config.yaml
n_kv_head: 8
d_mlp: 1024
beta2: 0.99
weight_decay: 0.052
schedule: "wsd"
decay_fraction: 0.835
MLP neurons of a small language model. Each row is named by its layer, matrix (up: input weights; down: output weights) and neuron, and shows model dimensions 0-63. Each number is 128 + 32 x the weight over its row's rms, rounded and kept within 0 to 255.
After each neuron's rows, "fires in" lists the words (lower case) most often at its 100 highest values on Wikipedia text that the model never trained on; "fires before" lists the tokens most often just after its 100 highest values on Wikipedia text that the model never trained on.

L12.up448 [126 160 169 152 169 124  97 143  75  89 163 190 135 125 146 168 128  88 105 128 128 153 138  71 138 140   0  65 106 151 104 142 151 122 113 119  99  77 137 175 138 183 149 182 112 129 185 169 101 155 107 126 102 123 189  80 139 146 163  80 114 151 155  66]
L12.down448 [141 146 215 175 134 107 104 149 147 109 103 159 112 160 112 177 132 129 159 118  69 147 162 117 174 152 116 134 159 154 113 170  74 117 145 146 109 162 144 126 114 197 151 111 112 114 148 154 133 172 117  82  90 111 159  50 133 122 127  99 128 181 135 121]
fires in: "according", "born", "due", "addition", "prior"
fires before: "to ", "in ", "on ", "t "

L4.up647 [137 127 117  81  91 110  95 114  56 129  97 125 108 134  99  86 100 159 110 128 163 163 151 120  97 140  91 172 110 137 149 110  75 154 146 177 141 121 129 163 110 110 125 127  98 146 126  88 139 154 153 145 149  68  71 129 120 137 154 115 132 170 118  77]
L4.down647 [162 110 134 109 180 143 118  85  89 108 160 230  91 125  78 143 149 102 158 101 138 110 173 129  80 123 120  89 150 146  89 148 150  70 109 111 130 102 109  87 124 175 115 161 147  71 163  83 169 117  62  97 203 113  66 162 153 162 164 142 141 194  84  95]
fires in: "0", "l"
fires before: "| ", "|", "; "

L8.up1015 [ 50 209 183 113 117  93 121 180 127 111 127 117 166 164 153 211 132 142 127 216 110  88 143 110 120 117 128 108  79 150 163 140  93 116 140 166 119 127  98 130 149 121 134 158  59 170  75 126 172 212  88 142  83 114 116  71 150 180  74 108 121 103 113 161]
L8.down1015 [155  69 186 136 144 129  83 124 104 135 153 130 127 106 162 149 117 119  84  93  84  93 136 119 153  71  99 162 141  93 181 115  77 171 124 121 183 131 114 170  64 115 172 165  86 106 150 136  81 171 131 119 110 180 103 161 118 136  96 162 152 142 126 118]
fires in: "born", "moved", "went", "up", "go", "made"
fires before: "to ", "his ", "on ", "in ", "for ", "und"

L7.up335 [102 108 132 147 120 137 113 126 111 139 115 120 172 156 179  87  88 163 135  91  93 116 138  76 157 120 151 110 167 152  98 124 166 207 161 180 133 107 134 128 106 140  82 125 131  99  97 138 148 157 129  88 113  99 129 103 168 133 166 121 139 166 183 181]
L7.down335 [132  90  83 139  87 116  88 153 120 129 115 150 183 136 234 187  99 134  97 101 104 129 124  64 142 127 157 103 140 111 147 128 107 150 141 138 175 200 191 117 118 130 129 150 112 126 120 154 149 188  32 106  96  79 153  99 145 135 100 159 157 130 102 165]
fires in: "there", "however", "that", "also"
fires before: ", ", "was ", "is ", "are ", "=="

L7.up514 [171  89 122 132 126 136 124  84 159  76 117 145 151 107 111 144 129 164 142 100 127 169 114  99 148  93 135 165  89 105 130 128  41 141 181 162  83 116 134 214  99 106 143 163 108 161 121 108 124 143 135  86 144  79 161 129 160 134 125 124 138 132 202 151]
L7.down514 [ 91 122  81  55 184 152 105 143  80 100 135 129  85 201  92 164 125 143 105 123 109 124 131 144 199 130 108 133 122 149 126 121 145 179 106  97 182 118 148  90  68 144 121 131 139  78 178  91 129 146  86 191 128 123  72 135 145 154 100  75 134 155 170 190]
fires in: "it", "that"
fires before: "is ", "was ", "has ", "| ", "also "

L4.up966 [152 133 113 148 127 117  73 126 111  98 147 180 140 149 121 153 156  96 111 190  88 142  66  67 131  90  89  94 111 150 165 143  69 162  84 141 124 127 151 178 135 130 132 166  96 126  95 142 111 176 121 126  59 132 116 131 187 163 173  69 160 183 115  93]
L4.down966 [147 127 152 106  89 130 127 152  88 157 104 150 156 164 169 155 121 122 104 130 168  92 172 126 100 135 108 147 137 105  43  71 169  90 127 151 163 179 150 139 173  65 137 110 113 108 145 142 153 151 117 129 161 114 170 124 138 125 145 179 158 137  79  93]
fires in: "born", "back", "opened", "changed", "dave", "finished"
fires before: "in ", "and ", "on ", "to ", "the ", "its "

L4.up521 [ 49 129 145 122  90  87 159 117 166  99 146  68  70 139 123 133  93 147 124 152 124 116 128 175 138 143 157 130 117 146  74 128  42  98 129 201  99 149 156 133 152  60 119 180 122 112  71 117 119  58 171 107  93 111  74 153 154 103 135 118 101  91 133 137]
L4.down521 [ 80 194  54 117 130 145 120  99  53 154 107 110 104 135 130  80 177  90 119  80 150 165 146 116 137 159  61 135 117 138 135  88 171 153 118 119 104 160 104 143 108 175 149 160 118 163  79 121 158 172 107 104 152 113 136  83 119 177 104 171 155 205 158  77]
fires in: "men", "all", "by", "no", "bethune", "fiedler"
fires before: "-", "'", ". ", "un", "ler "

L4.up169 [ 97  65 150 141 142 102 172 114  63  57 114  93 136 168  84 151 157 152 145 109  92  40 107 109 125 123 129  28 110 148 118 142 123 191  89 155 111 137 162 134 129 181  72 128 124 123  86 103 184 100 137 119  77 172 166 144 128 162 156  66  88  83 120 109]
L4.down169 [138 135 103 178 123 101 114 119  67  50 147 118 125  99 145 144  84  99 156 154 152 168 128 143 181 184 108 104 103 111 165 131 104 155 136 144 155  93 144 146 224 117 177 101 158 150 127  86 111  90 103 131 101 111 163 120  99 140 122  90  74  94 120 129]
fires in: "year", "season", "however"
fires before: ", ", ". ", "-"

L10.up890 [119 165 116 185 135 159 167 100  86  96  94 117 106 154 141 174 108  95  94 200 154 117  94 173  50 121 123 115 106 101 135 107 137 147 115 116 113  90 104 193 101 119 137 149 165 119 132 109 156 139 168 109 112 172 161  83 146 153 148 149 102 162 135 140]
L10.down890 [ 89 181 109 112 126 127 136 112  91 127 129 151  92 124 121 140 129 151  86 125 114  86 127 136 177 134 113  82 174 127 114 135 131 113 113 174 134 171 159 149 105  98  98 255 200 108 168 158  99 154 129 106 154 142 180 211 176 122 132 150 119  77 134 116]
fires in: "is", "was", "became", "states", "united"
fires before: "a ", "an ", "the ", ". ", "born ", "States"

L10.up733 [104 136 115 161  57 133 142 140 152  99 116 191 111 113  67  98 186 135  68 138 159 163 133 115 106  71 128 137 131  66  92 158 138 112  87  90 103 135  79 161 149  41 149 114  39 101  97 110  99 144  94  99 163 102 137 132 142 146 138 163 117 139 169  52]
L10.down733 [130 156 155 147 127 172 134 144 103 157 124 105 105 126 109 125 187 149  96 160 130 112 163 132 147 111 131  99  48 100 110 181 142 139 111  75 104 184 123 174 128 171  92 148 122 165 138 133 140 177 149  97  98 114 118  83 135  73 146 111  87 147 147 104]
fires in: "it", "he", "she"
fires before: "was ", "is ", "has "

L10.up189 [119 157  86 137  21  94 102 100 100 134 148 109  69 126 145 159 127 140 128 155 173 121 112 133 157 162 120 144 142 141 101 106 100 154 177 149  95 122 148 134 168 109  90 132  99 127  73  76  92 148  80  74 149 171  99 103 170 108 118 107 139 142 186 132]
L10.down189 [ 73 107 182 106 206  57 141 145 159 106 111 125 199 132 165 127 151 104 164  98 105 135 140 118 107  77 111 147 175  82 148 169 118 120 133 192  78 125 109 176  77 120 162 102 112 145 182 172 153 131 157 164 129 115 137 136 139 154 162 153  95 130 107 151]
fires in: "0", "the", "team", "played", "2"
fires before: "| ", "O "

L4.up264 [ 67 146 123 106 161 136 144 113 186 110 152 110 146 142 100 114 110 113 135 123 145  76 143 192 166 100  98 132  62 129  93  84 157  34 179 140  71 119 204 131 109 115 158 197 117 106  95 109 174 200 120  86 102 130 167 103 124 108 101 145 102 175 119 149]
L4.down264 [139 121 113 134 108 188  99  75 131  87 138  72 142 135 160 212 129 125 129 131  47 127 147 113  92 102 193 121 151 153 112 103 111 166 122 105 122 173 140 145 119 180  98 193 173 121 174 143  67  48 125 154  73 146 161  86 140 132 113 197 101  85 117 142]
fires in: "year", "member", "result", "character"
fires before: "of ", "in ", "and ", ", "

L10.up37 [ 88 108 163 172  90 118  85 110 143  79 177 128 160 176 201 132 115 114 153 142 190 127 153 112 194  94  71  99 142 117  81  45 172 131 144 151  82  72 164 162 105 138 135 203  82 152 163  96 142 137 113 113 130 168 182 121 134 129 112 112 123 115 124 105]
L10.down37 [ 87  95  69 118 145 158 142 128  33 123 166 115 112 108 131 125 143 132  85 118 193 145  83 126 160 129  68 127 104 162 194  82 160  64  88 112 139 199 134 125  96 157  86 113 122 138 154  95  77 158 179 112 147 154 197 115 169 173 139 121 120  66 180 119]
fires in: "however", "such", "it", "so", "later"
fires before: ", ", "as ", "ial ", "is "

L4.up112 [154  79  71 157  97 150 119 106 159  34 154 143 133 116 170 144 165 154  97 155 102 105 140 156 138 131 109 182  58 149 116  92 157 106 159 106 129  82 143  82 125 148  68 121 106 119  87 115 160 134 102 134 170 181 169  89 128  76 158  74 147 152 163 158]
L4.down112 [137 163 119 111  75 137 136  62 115 125  64 141 112  81 160 107 117 158 118 170 143 108 133 112  52 114 153 176 115 169  69  90 129 156  40 126 146 118  96 137 113 125 188 167 155 102 134 103 109 103 147 132  87 113 124 118 128 128 145 124 147 157 151 178]
fires in: "season", "time", "towns", "wife", "revolution", "battle"
fires before: "of ", "in ", "was ", "is ", "at "